{
  "d_mlp": 704,
  "vocab_size": 8192,
  "norm": "rmsnorm",
  "beta1": 0.93,
  "grad_clip": 2.0,
  "schedule": "cos",
  "train_tokens": 357900000,
  "steps": 10923
}
MLP neurons of a small language model. Each row is named by its layer, matrix (gate and up: input weights; down: output weights) and neuron, and shows model dimensions 32-159. Each number is 128 + 32 x the weight over its row's rms, rounded and kept within 0 to 255. Numbers have three digits each. A neuron's up and down rows have the sign that makes its largest values positive.
Before each neuron's rows, "fires on" lists the tokens most often at its 100 highest values on Wikipedia text that the model never trained on. A number after a token or word is its count.

fires on: "ing" 26, "ed" 15, " such" 11, "d" 6, "ting" 5, " resulting" 4
L7.gate550:119080134084137093078124142149150031181109102094121123117089117172068162129164129107126159157123175106201154104167184097103142111116163121185150136125119107132079066085111147090118105152144104090110122170150128153107162136136123098105141190181155156142128102098132132109130121097098183129130090103166118124151116087111075114121151122099119161167138133155111092136123122175097149170115
L7.up550:131144125117123146127136159076175091094056134151150142091175128152053135166127159095163143125175139135147144117117121134184145166126140128100138147182126111095131094133168106115130109097172133133132192140092139129154134157108166122129165142126116142130093132096096106114126133082118107111136084038153096116099093124131114114124151170135128063109131104149057092224169156158052115157107
L7.down550:089101122143104082089125149138136168137160111134121067089055119173108147112134130161164116152060085106118091118138061116098129047086102169117096130172155096126136111118173122134148110174113090062058142117112061119092102114149137091156184105125126226120204094160167133069175094131103176150094140129129143096092121140108148109138130143167142120142114166140157093089121091146164139165103

fires on: "ed" 17, "ir" 14, "s" 12, "d" 11, "hi" 10, "un" 9
L2.gate206:128127113125154107090119138135161125130161121116078113147118068184105078120126158098136078154142075121196149083106073125134122128096144142144126129113152041119130102111142108094115095093140139172130132124116157118101220120199090127054121084107061094146137129134135072148096086112157126114102137115116089016140079082122083131116153117113155092116124079154138138183151128111092124111120
L2.up206:109131100141150156135133187121141171148190052093082131081117140139163179163156104128148067113125172106150164147144104081131119132111124153126126157145167123105164126060093115063156103106127106101129123091135141126140135098173098113065075078117138122134145123121152120190121154134152108127098103063149129049130162032084171086124130152116059140161111087104150135187096184133129083087153
L2.down206:108097142108173132109122131161087116153056204150132183112148135132128154166132183114143092088164101098127115081151193105143133079128096124098104112109158125149077139189160082173185125197091124122142137082156112157127075157141057146148119127132140121138057161145093161039164111039151179081158074130140093138136151123145117098182118105141120085139135043098095132108131153143092118155113

fires on: " in" 56, "," 15, " m" 9, " In" 6, "in" 4
L9.gate525:138088152136102154120165155133146127117179160139099103172069143164141074086143099106091124107153167117123098132106132202080126147124166144086118136086150128166110123157112161103126111080144123099093151103085153188108165128152162113185127116100150102115124048124146137098071152048168093128159072131168117149108108182152107161068129118090149170148122096091112104088173099145125122120141
L9.up525:118144200156177142115086104111067119158068197110127188188144071112185100114125094125162159151181131130153164124212148171115166137110093166129077109143110135159136110161035163133131118125154069169157120162160177159105111084086162075126109168089167174124146136091107087084151133083112115115149110154103078143134096127159133162092154120112156086170127179064094168104122090149116090082195
L9.down525:136129104164094066096099120138125120130111178094137112193113120177096057177092106127126121121140188139133098107148083106076107139112143142104132103099094097153175085173108158123099178126102081152133081132084189067119145123099063111136137206107114104134149163088112120140164143196160132157130133201117131143121050122186094225114157101096134099124113106137061081152152181114195130069134

fires on: "5" 16, "8" 12, "2" 11, "0" 10, "3" 10, "9" 10
L7.gate655:111031110143068060134090164101106132100124140117132078123083144076153158121152208164165108108165081121202133182117105153128085085057130113164203144102140117142163127157165109124204109064132181147096095113138142135132069061132048067149109171146151125142152100153091130117115128131123207135167088151127077106161144131133172134160096115105137104142117143148083076117107197158162118061157
L7.up655:146119087120156213087157075095117120134178141169103091132158145061131122138140069118107161117100098144110133185112151139132165177168137063106106055118104196139093137177155081145162112082156121130146178100126161125113085129126084154093157092108148079141152152149162145175133186098117145102128118092136208151147152156138095133134083099105140147096145155108175135176156162115148133103179
L7.down655:136060117255097106169055107115118130112164095091157150115079143125139191106146155129163101136138094126109099082116097112138034120127109124163115118115147143137131151144116181104098102109146155113133152145148154104182143114083132110137098158120162177184125120189137155130123065158145143112160113148104120097133113163113124036127144127100109069145134122109146159121105135119147126151132

fires on: "s" 53, "n" 18, "t" 14
L2.gate289:118172156107114098142157143142165157156128069115144129132145142138098126128172158127100048123164113147073172126152109120123052110111111164085159132142158129156143088139067130057189107141098088137136154143144120081137096104129151090128147087108097178107107140118067134151142174163109095098120108101169164110088144198133126095150051127141146103141120130108117106076150135107140255099115
L2.up289:134103118088150155112155186168109130149103088062093087117157154080115098121113145111125175116138115112113197113136166126133099118086122170129154149095166123096178075133137104144114227152079130053137073188085121096110106156116147107115129109097151195145112103099128135106159200139129092138155153156152149101068137121134143067105144068142152094133117047096143067100123149149121179129214
L2.down289:090072094183120148146121134094137149135132195142129158147143153154130215123134113147115137113144065125151160120112188087080162180149115111124163149087090109099128147128109085140119131090080161099146172131102173133059147106189109157108037184148139120171075147104143151110145100124127181127196121170103075112063107111174130132146171054128107097137143071096095139139134115118034076114153

fires on: " would" 29, " will" 11, " has" 10, " may" 8, " did" 7, " can" 7
L12.gate512:109173233147154125165145131089120062069090136139165128051088079161133082145122115166120142112124141148096153079146114144063094117125178137174095128108084133149156150083170133131145082193090168103127179116121176174122151152098120108158130098157080161124126124125158074131089094165127150130102129155170153101079124136091176078143101131127119127157135181103100168115097138149076118175130
L12.up512:109131138117136187113095149110106138166133127188143139141110139134167115113210178086086139095133146142161098178196152184127104089127133096129193111149098129150098194115138197123101177190159130206130149175158125169177141104178139153131145154171056118133077232142122107132103148153125117124133158173160132139151102148087083111130115124107141200124098180185143122127130100142124094139144
L12.down512:150118152086163089118153185140140167089138106129183153135124115191122119157088138216133150117149135118094070145208144162130185130109199090155135108127087183089147127125129080120143184092125156184156086064122121136091149152157117096094159057132171131141127105150118088136136121147127086121165216118141169114117146169142146137134110113168141102125123190150129078090116134044129096171167

fires on: " Wa" 16, " There" 11, " Ba" 7, "There" 7, "S" 5, " there" 4
L12.gate318:108111117090171136105101097090095130160176100143126111089105121136181074142104131124140133065162094142089231148059172169056168144123154110069121169198067100152105145174139152154165144143174117096171115184116089165126067081083153127131138120126150084155078156166172174109108115156156136102202151174129128129099126088150185111105099130153073106076149159104120083143124115107141149157127
L12.up318:141141130140177148184146135178124150143108172136166134088194155145149129161180158122161126125161115152060150130177118099143134111146088154106083174096105116122163134147146150118176147130139153141137148120137108167103106103136146124125127109121186054153102107159141096141169189135110081113153103072109105134149093124166110152146142102113107070175143145066147148111174081135104086128109
L12.down318:116136169122119092134169077093136119125194112092099081126082066147180114084133101182099116105109137211124171132117104135126150140124135119075157140165174141134097132118082127116098178113142127191073137081098141124127175097139137111154107110094104137067142163119116097147155088135155104094148098171129088133133117121122104099179198126122089139091130165071175081106079166082164163126125

fires on: "2" 29, "1" 16, "3" 13, "4" 8, "5" 8, "9" 6
L8.gate16:139175111134135105142124087161177093139162084119142076119155160123121106142105180095177157164139192139095146129160110154126112091107125132124180154158138149144144181098090147134080115118181145076148110108090124080028119081144141149097159162077108157149137102105148147062131143138142122113132137145135136098111134116075129121084150125147120123125136109123141117111140097140072126147092
L8.up16:126191116167061088113164168135143115110077135119145150141132131134127135133092166124133112147015122154155105159091158190124099118079123117171137183127149179148104155080164091135101072154150164129101161079097170172098125188105151132094114120162082156128129133109162063084128082126121135110097139129089140136110144094167093079104123149125068193150141078128185118110152099140182144089121
L8.down16:089179129093137144138110065124169124153150143149171161151201095139120117131112210103126164167078125121123135071145109127113075092074112160147147184159107116190118167127094145103101085152152139050116098093145147147039150155091111145100135115107088143073105158162082120086118120144161111095133095151085144134150099126112141106156128129043096132164084110144080149108087112115031152107138

fires on: "s" 31, " to" 16, "ch" 14, "ke" 6, "k" 5
L2.gate240:146179147156101164136201151225153118143123114107099130088160119168160203153098099120113103113111123079138144106119152122115129193132120135173142112158077112085134189106168113112118091193153160104143155122150153163082166152138075103120154138140113148077118119081070110091130177171152106108098149095133134100073123115074131045118064098086148109109128089152141148107147194094168083183101
L2.up240:099127116114163073065160149070132152116101078173180129131111104119166107111103133093153145147128125092113131163149103122126082131147122121136126209129137182176154088107132140125113204075090128140184066113068153247129047113142059124102153114128165141138126140137114135152097146125097122096149083141100162158124127129132178139118100120163079112111112127096182132103095000088120157134163
L2.down240:063058113133099080114145074123169139138089155168129120126103073114178178134046145085116096099111106126111073118079084145064170164108143095064092100147124119138162083139169075136134141137123154139135086080092102158112114100069096089099129098090133130146120140114142087129103130145103149089147107142138136082150190152147121184160125107147128153117119084107103147125151117154103111083099

fires on: " A" 16, " E" 14, " a" 12, " and" 12, " his" 8, " R" 6
L12.gate85:099145124146125077092132157083140121133113140117135149157121094169071167124120168154154062151130136204146112103108195123153091153105099093091152141113100103156161157116152170179146166109160121200059160148097162092129079118151098083125118111097122152055130189122176096148140106169068130110058095132073102119069140127121119073103158125129144092171194117135120065133129178169090144132139
L12.up85:118074069057134169090146146142101101153151098133149176193122206091135189140156158105185129129118132107088132132132130077172094165053141086099177099134157145125122113127107135147195070135115185137116099080119085093148094106103109085173122053134137138134135140139186119074102084100102130158061136093147100134128106137108123113164076154149160136077135138139120162161122123183142123135169
L12.down85:146104120089136123119135110130215160112149136099164127148156152135152173187163134089150144158112157127093082102154200152148138175137124137082141069101123088125152116150160137126086146097153114194102107154123079088130058192138081096125097105123158065133131103162096084137150124146073169089148073180082185127090126150151149170126195139084097066144119138083128104155158110109142108116141

fires on: "'" 77, " also" 6, "(" 4
L2.gate570:114090074141140133128094129061114125137078148148141135128146098140123113160107077131124178194191137167106114107150104135177128144187090096117123101159147113103093181137121148147088144144097146077146080158181093071097170120154163119170073145107166092105134088123174104194133103117099098100186205094133141106082056164118190153086114151140121108098089168160115107143143143127099130164092
L2.up570:178119179176136166154121084150179123145111147183072131196119132123109150101153155115084159188087186087152113158096109161149167060190075184109162128150151075105128114142137143141111142161149125089143130113095158090081112180084110168141137101100129147101148122188117132148097115132110130128131114153126114172150082133114145081110093102075111144160101147161135154161121125128100186134076
L2.down570:189102136107163157136213101114086126128173176149175200092161061091116158147205116118133118064126120072101184079155094162110160115118156160156079082101132108123200086115127094113129155064061124067147174067134139113111099137145105102174124129188133177121075113125129105156167087128138171081088157150172123147140152132142160115143138112123140168135179152161147154143082177163102133136131

fires on: "," 72, "." 8
L12.gate282:143074122202147121111128070125133152168121190139100092117121117170160142088054125082125143111131110093106127110094163110160177114116098118083075116108143052152132142100105190074105137186098137147113103093094133079077116151143144121138131194098134166172173157114079158074138167140128163138143125116101118167168128106087049143115182129133078083169130091095128140070157124154067144144115
L12.up282:121097167059106154129142170099115092150136135131082129169158171118126116166098108134123137093164131139119150140192126095136154110156115145188079184186143113073097106100128141134158169116126130098142174143114136177107160108156135150164100085170121170168061110137105097138152160104119149158172136131105102142160132179119182135113126104112057159134126151073170153117171134165138143086147
L12.down282:145109140254098131138136098106151141088179146170197118105121143125138136129118150142168141129116162134117095122090172127092136121148144088110131121109089082068141137101150198116156127129080125150059128058043131124145136178145118115128111103128111159168096116130143157097138096163158104049116169130157229163104074102130082133177101174120107098101089167127105086136119160054105144148105

fires on: "s" 45, "'" 27, " their" 4, " its" 4
L8.gate401:125117073160161122132141118113122078124132080113093111126155129184125086131128111092129156186146166137108165146186127110138072101102112157066128151131129113163119150102144106159091135079121084162118173117110099106063116023114144100164112089112158113162126111110137129202146142129151117157059125138168097162128172135152103138216092070143140112172153106124115161138092179132210084103177
L8.up401:092154056129140106179132109128088152125147107183132181141124078128151067154147119118115184185125095115129076153095118141134107190104115096168144111129090147126137137156103118089115184180125137151179130112122068102122149166150152068180130179139140089112158153123115155088123225128220143161071093080146136190162133103132130104095165142171146136175134154114109130085190138114084104101134
L8.down401:092140128130108065121121107174159164092174131132168119108154115155152127169110142148153138151145118114145095122152191089109103095109127131106140156083106192071125119128114088082116127091150143123097071132146113190181099049125110141148100118087150185173134063120102121161128109130103151120159144128101158065130175092137130157100130155124117138191156157151138155090168167087109108134113

fires on: "." 50, " of" 24, " the" 7
L7.gate291:132188186147143105183054202124076107151104076128078181066188090105172102138154093164159103135132087158101036103102099103149108073085148140132119136104161151081082165148111157099100181150110113080110163117113107129071135137162113091144103057125167117154120135109116128172143137170126111077079143107148132170103074188103185099168092158155182081131189106165119159088034159142151063132164
L7.up291:146070112152142107088102146095138085106169174099098108124122102117125136148119111149112069082126161086119092069099108196155163132062132139128123145141161143132141140114134132154080109165152054135111088156114070141116110138098178135104131122143149172143107131101164131121119158090094151111170126072132079109133114149139156069105103146146134094115131091148125113108130093121165082125129
L7.down291:121103086106072072126149085104158163122102146127122097202116062119055117108115163135131104155133069070126171197074157094117071134128113105138132054138131090090099146117163123124124116094085139076150128173147096130148109112157079042146140146117187130161131092129133090103087137074120127144073162134088107105122094194142140138141152174151120129083128103101149090153156084078066159177071

fires on: "8" 13, "4" 12, " " 11, "5" 10, "9" 10, "6" 9
L7.gate311:130126135095094120152179144109164110163097121210126141163116143071143083150047104173088108120161161118153073124151151152154122171095045113103134133135102099119187124072105135156109123096112167092126109153103174154100159109087146174058111155108194150116126080098083142141095138184187148121158079145123105101141107156169108170137108133109177128107133123108120162120131130111142105053118
L7.up311:112151078103168160128073115138135114193193122159107094129097145145140139122156167079165118150130119177100110115075139094109116105134168137083146114091093137136133154106135110091067111074112107158130171135092167138165141084068119142111121132198180106123167117170077120116048168116135076100096149164123139179129069140099145136196113178128144102139121074109210095105148183154092060145140
L7.down311:100121143201145155185186158052178112152159180114113129126118112141148151069156114135082106155228157146157091129141156146171117184112116130185151140145131102125127120102110192144130095112100127097134096119162124155132117127074133119068138120196090115147124096172101101157080043131153143085123079099122151107117135138174091102143123130104120095122126088121107124149116164158167055116106

fires on: "0" 24, "1" 17, "2" 12, "8" 10, "9" 7
L8.gate79:097114108135109104131137121150056091111140128196142132137115117202022139134191082147097133114172105153166137101138147145133147113119074133122133115140142119134152141143141166156161138143096119088126102187156117134063159173101108091148198161108185110124205140110160104117126104095097146105127108199175120188105097168088109087111097169105059085115123123120139124125116148125118176107105
L8.up79:170132099115170095113096154151158168091145194125132120122093167079136165160119145163093137152079128140172123066119157124133112161130099083127105101173111108154160088154162113082083109112112123138113135105123130225201134126157084151168154107149165157138103147125163108083076087131156127149111130112134139110115130132190089130148074112106102162186192083092160152104121120207162098040139
L8.down79:135097107167105127098105167078140096107090154122198050119149118084201151146155130131175119150093066072120135069146153121118114122106167147138126136106109107137178129190093140123132094087126133140184173062145103220162141117093105133135128079157131119115096145190203123118090125153107133149138157097183141164136149115115105100127102062107152134174100110138169167107139078158127143120154

fires on: "s" 20, " |" 18, "\n" 8, "e" 7, "ia" 5, "k" 4
L2.gate676:134119115120146183167106169176068138115117133109134134122126128070069115120076188126174101097124061141156114146075085175139140136122180145113142146152074131172074083181078135098142145122116156118167129117182179147149168128161099127143179112094069136095118154099161172111134138180146083164144092079164094099137091113197097093107183148081151134149186094164154126151180101141097084168192
L2.up676:134126148117122169116119157119127150078111095082156082119034132120138134143118112083165110118166066141080166113139083136197112153138141126097154149113165168159208068182080170135159186062114088079164145141110154169132106182188169128097117113125140143136068114113093167158105125124099104131155107149126131085107127104178153130095138119146120208184162123176114129141132083143086130166163
L2.down676:128144119094109071093123173118143149119094099111086119143170160113141138158134102119146166129142141132160107160175106124127143202133108104154125092118150147146149163143136145133143122115102142208181083168081175132130148140073122143086125133189133177139086131114102138167163147144111173080162127166111163176097120095098151173128131084157126065095082110100142124098139119147121150054068

fires on: "2" 29, "1" 21, "3" 18, "4" 12
L9.gate411:151121103119182123132139111044154136074159142118191158146130135121114139158178148104126111094130101110161097113135107119151125131102129123139126134094127125055148071113090168097094113164149124156143134142176168166138081164100231124062163170076127120159129108093127177137184084107153151093096121135129103110128083139150080125113122175095129108130088172122108163173088142149127160216145
L9.up411:150130170147083125127132124128122128121122159112111156094162156125091096115199138146167093092160102112104173143155161100137106180178158091111125149126103175114111083133155084148089150157077201096175114139128127164129219140060129144103121152195109104084138129138160174168115091090090112093117135117116103088147130011120195078102158120084146182108088174145157132141092125119139188161102
L9.down411:139067108169140098151067172149169094129136138170165130138080140189084083162058116116097140069175134090116153153096133173169048167128070170102191134071076142086116109128110117127085207126128096128200126094166138142161108122132126200070161147088144161123155150121097170141161131097096108059115074125119125112124122169131160134119084124153160119113088183096136182108130079137131171099074

fires on: " and" 89
L6.gate346:137064121157079139120093191137112118142104119101117171121156159124158131154108182086148143234144139178176119118063182186133120062102100176168167195109131130157147115092049155070146093107147168069082104136152119099203109052116103080139135184183156152112133146151129144059121113117190150146179145185126134118161132131144079108094114113087138172119154141146125086108141113166095134102129
L6.up346:166052097107082065166083140100117143087116090117169117168071178131145200190090114129188147101202113190165120132134135138164154086160175097076133139128168096101113066103166144120167134148144182113086116129135141092172148129113139125164111113121116147136144140142116148086149073093115112132164170172113081121123113145121104158111107131111134149143142147109116086163113180126134063156141
L6.down346:130114051143171092065149127172153102157124144139087171164136138147153127135081123148130156140091126073139056146082134138123166110144191116140102170159165126103173076152109123120078153163180115151127127126118124063171104179167121118155167101129146112101178107096168118117148139129144117170091122168131142141137097133117134103181152188090099185155169140114142095147184083106135143154142

fires on: " one" 29, "1" 18, "6" 5, "4" 5
L10.gate234:094062128132179092124151148141150082151119156164099091080079097046141064114096118093180158127126089127135122094153080136175118159141149177151111098101129080065120078140137113124095115155165163159150125147146134113147110167110189220136080134193143097134154155151071164131107135096158100123126066156133088132162190170131148146156136126176116052103103069203148131115172144166202115143093
L10.up234:173092156189076102117103168105163104105154112153097119067132116080107149065113179205060147130152090138182150113202121152130153102150142085170137073129137149185166125159164187130108098108132136127197148146164143145100114117152125149115054165121159128115161165123104095174071117055130068122102098161115140141109149117162139120133145144181094180161155129106113136122115154180168153102110
L10.down234:155113130162123125100150137094124148075067181162141151113141126171100071111180138100121099142140085126101128142171131132138145114094049084122126145088124092099176104129061118085152197177122143054112148119102092088137111142106164099124142136125118174175080121123209145068147087121103143127158156096170133154121064146156112103113176147134165132067122159111148102146180142098117094161185

fires on: " and" 42, " &" 29, "t" 12, " –" 6
L6.gate250:094112118114100136096073195111118125141118110130104158087061109057158187138174122158117194189179155131096115140192162122140154101122136117151141201157176090133172127127101134171151146147123141126142106161170144066133139141163095134120135128162209124159123087102101140102112122137189122056129098120205142132112069152244134052112142182100108170141189137165153132140118155190116147135165
L6.up250:167092131088090118101132139113132148134118156121148162128126101087132157110130119121181098158128132145170103126153174168099117122119187123129192145082128141135147090128132133120241163161147162130113109155194132138154067135160096133109179175125175165028112145145181148100136134103124108067152126073161119113148129154121103036127144118188175170089079098132115180195114128148113126158112
L6.down250:126126074152150119098090201168165122116131140138107150076114076150157181097154126115169160163154187072105144102141089166113132111104131136102127089086117144114158131132143114193129113148095103108152090151180089100102078157177089083136096137137126074129128111145124123133182149202150143091138120156176161117125085076104045121141138134099140046079135070087107129128092188159133192148174

fires on: "'" 63
L6.gate476:087097109084120106131132181101105131139102156103110124109129161119084027130178162139122135151122131098119113130148085126132167122118109117115142108106136110148097100128153153121138114133139055113171058118137135109088126165176097077138143160096174068156079144115139091112117135071132112119081115112172201123093136138122116143103091101143074116132144121130122115086145199146173134171156
L6.up476:151118082114113155138114095124119115130173041108076130112174121087065162128153115104164130167117126089187094117116132095128132141128130078107142132122117074090079165057177136112079133113109126188173105152184150078136081116161123103110095078142167165156143200092093118122131151187143096096164230078145072158106158121143138062154103184110136144140151163112117120112150148097108144093132
L6.down476:158161130097171163164151137076128111115082179169155099144104123159175095090142176143078111067114128057142178120122124123121138121092150106116150067079086163090200183087091095080103088126107145132167144125127119149069169135134154104159107140143154134154132124154124168174135096186120163075163152168135113192115143159124100110128105141115103141158103063143118146089134111123184142185128

fires on: "0" 16, "2" 15, "1" 13, "9" 11, "4" 8
L6.gate339:127110160115122120126093096092176125146061208123168104086124112180104099106130147080139113121165156112099108110168091089132149152140154130150125095139093100124110085127127079112072091112064221137102131101127055108081113112089112124038104072091155128181167098084083134111140114126103204127167113075164088132174128118212072145196132158145111146111109103137187113177180124177144093108091
L6.up339:127139147114098102125160163107150143155061144061127122126200130144139095135114152152156125150131135122130123050128101108124133115153158132172151105162126118124118152111097120118142128134139190106145096147130105120109119064163115148109045155084137092133142125166118099129120115095110101085176130194096177110125115108197131141155097159182146162166119100104107104112120115145155101105140
L6.down339:107137120185135133140106108125164099114107149185160214114135150079170115124142087135105099144137121171091067129153114105151153146141118130098142115161094081117164162127110117108123087121115178082147198100083146070166102093139102104166125124065216149095171057171110110143149155168123124129142097156148134101164135123122099129144131167095127148143098098125136183176105132136129129104141

fires on: "4" 21, "3" 20, "0" 14, "2" 10, "y" 10, "1" 7
L2.gate145:165118086075126094098108135137175147129140189142152124151153113104055131075133126180114123167090105102097097117206103149136117101134130062138123147144137080111172124125078089125104057159056166127118119166086087077136121122138139093150065106079163174132134093150092113137187170123078173137124151171162094164104071105178133174151143137130151150108110082104141111198127107161128135134171
L2.up145:132057125139194082119080086135197146091102125074051146161123104089083148158157148128134096150104142102130182086116160118067137107103154088127135108090094154092102166135070137119092109137033188133155156090130114119172112162094124134115110108070145155133080092049148083138165127119094159179067152135151126141128116105124104198041164116140225145114139114118121144118138145139128138104127
L2.down145:127168127171172088136108101103185096135094093133141089135119108149082082112129113142107123123154141111067166131143132128132124116167147122104141124109148140109090144082114163156104141101088185060167151111120126138112171044173126089113127134118141147109122107119135105137144127143168161120088144143173134103061110169095112073137113117133139184135087133086138087118138109132124113112178

fires on: "." 38, " to" 18, " of" 18, " a" 10
L7.gate644:142127144160121104100058174088203078142120130158112113152126115089129160134095091096187146097083125112141115091050159187129132114115148156094129155119160123147172100121093189115116132118122161088125163083089162154091176141076134121118062119124183175160137164113136161126125063163154104104120163107131109145110129144159133103153143110141120120102147126073135116109115182113123088131135
L7.up644:113090116220148090136132171067147114179144166111112142162098168147092176107105079147136184095176137155139139089083081110198097140091139204151173107121139144108139117086132106148173100098091156099159106118122157126130084093116129102154119149146093163127106169089113142154179124099103107113085084112077169111147125162138084086074088121100159098128187105070119123137147152095137094166103
L7.down644:131060132085112110108155075175150137189135142202116149073074123124151170111100150142075134110099094165086167118147159134159067117173142166150126114094109130143120162092108140061060123092093152160123122129138179126149085141102102132178115186127107110121134120130089087132104129126102099125105133183080097129149132117112140101135079132112165108095139102141109145172114186150115123177115

fires on: "," 21, " |" 19, " " 12, "1" 11, "0" 8
L6.gate498:140149153094146131095184128114172101117138157180171138087111180117117133056136119141161165113092137134102139101145108159184185125112109133173060168170170041096087090080181147159177122151085102212122157092134089094068166170132129094151118103100059179124138130176102104157139114128116165159135165162088173150124104110161066151108144102158084142086124122201094157097134083160144164094182
L6.up498:136097110134141113133113053124126159072176110107144156127131101080132157189112166127098132137147126111121141119102144176126151123162114111092159110129083117162076070068128110152128171072075168077145148154148148115146080138133165113143066143166116133126095123114123113126095104197183146145099118134143176078128105100118130142059044191095129120127189084102081183060127156119154174130086
L6.down498:103103097184143177131094146145149164076107114094146108067177162116074098164148173115138084127144150153127119117080152161167147170183144130113111161124119054149140123208178199158193094128151144131154105088092150165107133119177149081141172108170104063120115082167164097092131089118128100093139079072166109167084133095116083090103072079139107125163108133116091148178140128120143135106124

fires on: "," 30, " " 22, "2" 18, "1" 8, "." 4, "3" 4
L12.gate488:138143076104143114113200093169112138110133133102114136118121134174118098047090123091187101151148138137132113155146159116132100215113149068130112117101181106135149173066048099086094104186164115070092163125115082100103101138120076155133178143127071119193110127151132147080136129127073137139152145149132149149192130124075147136161142165143135150119092125085162118174178098135182134159182
L12.up488:143158039136060103128094106165123087139088154147129144159114127085141092137088147102117155175145126110120148135141135092139137141124128165151135121179157143135130137117131051079074168131118125125110182083117146081082108120121171167109084121160121162109125150110117118067213172106132120155155148149103114138170076131170152099163115162114164156134064128131130142127129127118166108062180
L12.down488:178180111212207159208180133116115163194125124148179144101187106161111074103179147150112140130078117155110150113094143159135084132088166091053135112113131079142122090103054137106130095132169149111150118100152102115125078140170105192207122090135105102128083145145087124106144095128134081154137131115131117180135167154164123130117157167107149081111144100132099089131117151062105095118102

fires on: " in" 48, " In" 10, " from" 8, " From" 6, " on" 6, "In" 6
L7.gate429:131129100141071060117132113076168092072109131144169128201111178133122125104111112149080117155150141157078163100101164086134166113104178172142132115133112161112190139133154154166151068122161143172086092187098102156099128121129159104147157133061081081217151102039095137117110114095144133050145122077124117188098123166149203101141078123163157147094170167107133085142148084124141136078138
L7.up429:101137125164131143146075161146178107159145095096148129111111090118114090102090126118075060138073102181174116115210130134103089134142144184187137108151136135166091143092136123126127121187128077180149181156102126157120117102152096106119144087096097132132097119113070099134183184132077087123155106165094208125117109112134175139132150132117144114119139133145136147115090105145068094105123
L7.down429:155166125166172156162063152039132108108073165096073189088139094088135117168145108080145154116185149139108114163124115164096128094173136135101152122108070136182132143079123136145154147067162131194119082182142129078127124094137084130128131146093127162095100113135155112138112102195119087102129116120166080112143099204162116134101109098138090153098154099063107125156153158171127145101128

fires on: " in" 30, "1" 24, " on" 13, "4" 5, " " 5, "–" 5
L12.gate118:161156142191115063050136050131166114076135097095105127176144113192158132115117158119104125120136155093157136117176120107180115147097132162059142144147075140134187145080117099127132136110139089135126095137122085137098084082111124147149141158104199165143158121151146090165106146068074114186136106119089123137058114139122145124144127187180168112114178174149100131125131200105108123120112
L12.up118:155134111123147107122105132149131096138116128124134133157136168141138145119145113160147160116136079219158121143182134152193128078113128189099147105057093157132158141073135101083060159189117105166171117160133129119140141067122175100159158124131101119142126195044147101125086170119097138129128106133092203154103123191137131080149126164135161166111149132107058088140107144153158110114148
L12.down118:110127114255117166121104121153145192077114138124132103144145109153086098171145118172140112205116158133133102153135140100068114126159150106103186130144172045150091124081158211115110084150123147158085108113158130119115162070167102170120111198121133055156128105083125138101099163091182124103100105080186192122167096204109170127102125124122094107127063083095182106125144102149138117153128

fires on: "d" 22, "cre" 22, "s" 11, "g" 5, " sit" 5
L2.gate467:123154190143143069101168087086134116103144100138108150135143138162092089098125156159124093069175120126185126121103084069113112174159130127115196110117119130146189140128139115123157103142136158043079132131133129132080120142155103179150135135132101073141095137120152125124102126126106067108158078132139117092155123168085176121097118123160099122091048106075147077117166131106149131120145
L2.up467:151147128124103131133098107126135061106153084158144073097050055078147095157143123099148052083166081089120105114165135074080130126101119137154128077122157087075118155143113119120127165112162108106117097107113093143149137217147114119097147136134079184116087130119091134136111129090137103093139145086054146132127137143122185163132062148159087165143114089132151103138121110130125145143145
L2.down467:136108136122156099091127163111181136147081152157080108146113118118125159117059136109172093090133127100082057158097106097132115085096141129118127179114116150149172148137115100079133143112120165072177138133124178205087125117153137098135121136148130141173109102158091097094112064155157164174115096202141136118112145108105075136136124064155161091114121142127111142125103151156095082145125

fires on: "s" 42, " up" 8, "." 8, "'" 6, "ed" 5, "ne" 4
L2.gate144:111109166153143087088130142096197156124163153128115171127138160147104120107111150171160103168104189047113093133139142111118160114083072118158123122174112079134173144156143095110136120081195138078145164106093086110123064123117177103074085142135070131120096125172108136176130133145172118136125163113132091189064076130123146131161139166174088111117160160166175061129113156102123067155091
L2.up144:135098077175092135107122095045152154181107101181088128152208123143130111148133103166131143145109129096163121109127121110122105084180116141121128130061142135062143159104129188145095164106168165090185124107158151197150091158125150155211129109149112178165084042098110180134117154189056113168117157148170128152120127099074126147172125082111102120124143145132065129115138086129090196137123
L2.down144:145173065089159143106137081100124136129088142145137097109187129136121123149080122145099106120163128109186136097198160117124081142115185140142096152102143109121122088113148138157136072071118179072146140125172123153095174177061130133163118142208100184127097132103102135152138084171055138145163116115090142130110172115138156114138084144106114119110116119081058168114153121077150109116119

fires on: " would" 36, " to" 17, " may" 14, " did" 9, " might" 8, " could" 5
L10.gate96:127170212132118106141152127111147161135117099183126113101170186115158141128136134107085154191089163090107154120095134171177081100171190134163105161142138118077201155114081140106067081195122119141192109096183160111153117102131113156137117144115087093116115178127155106126203114144142130114131135103164136154138095160125136145126107049139138162115160124105109095124110124109155179183095
L10.up96:088159126168167167086145101098115093145060155143107113127126078138113119158127166141122089112119095111090108103137129148044069125119174093165117103092129111143093140080201128104112144195104101164144139080138098117146061133175088164122108088151116097085104136161168104095098171113111169059129166096163136144174095103112157183155101180127106065125167163113196136152126076116170107096133
L10.down96:212179131179123120190141132205135162123143114120142157111143112143195099161097064076160151108126138180128136067146154095221176119178135110102117132158101116096131139174098099162165103114113101132152099135123185154080178154127111100138171100174145100146126116154132161104128146104117092139159150152159179091086216148116151145123167100157141104138041144106104125109123100129120117121136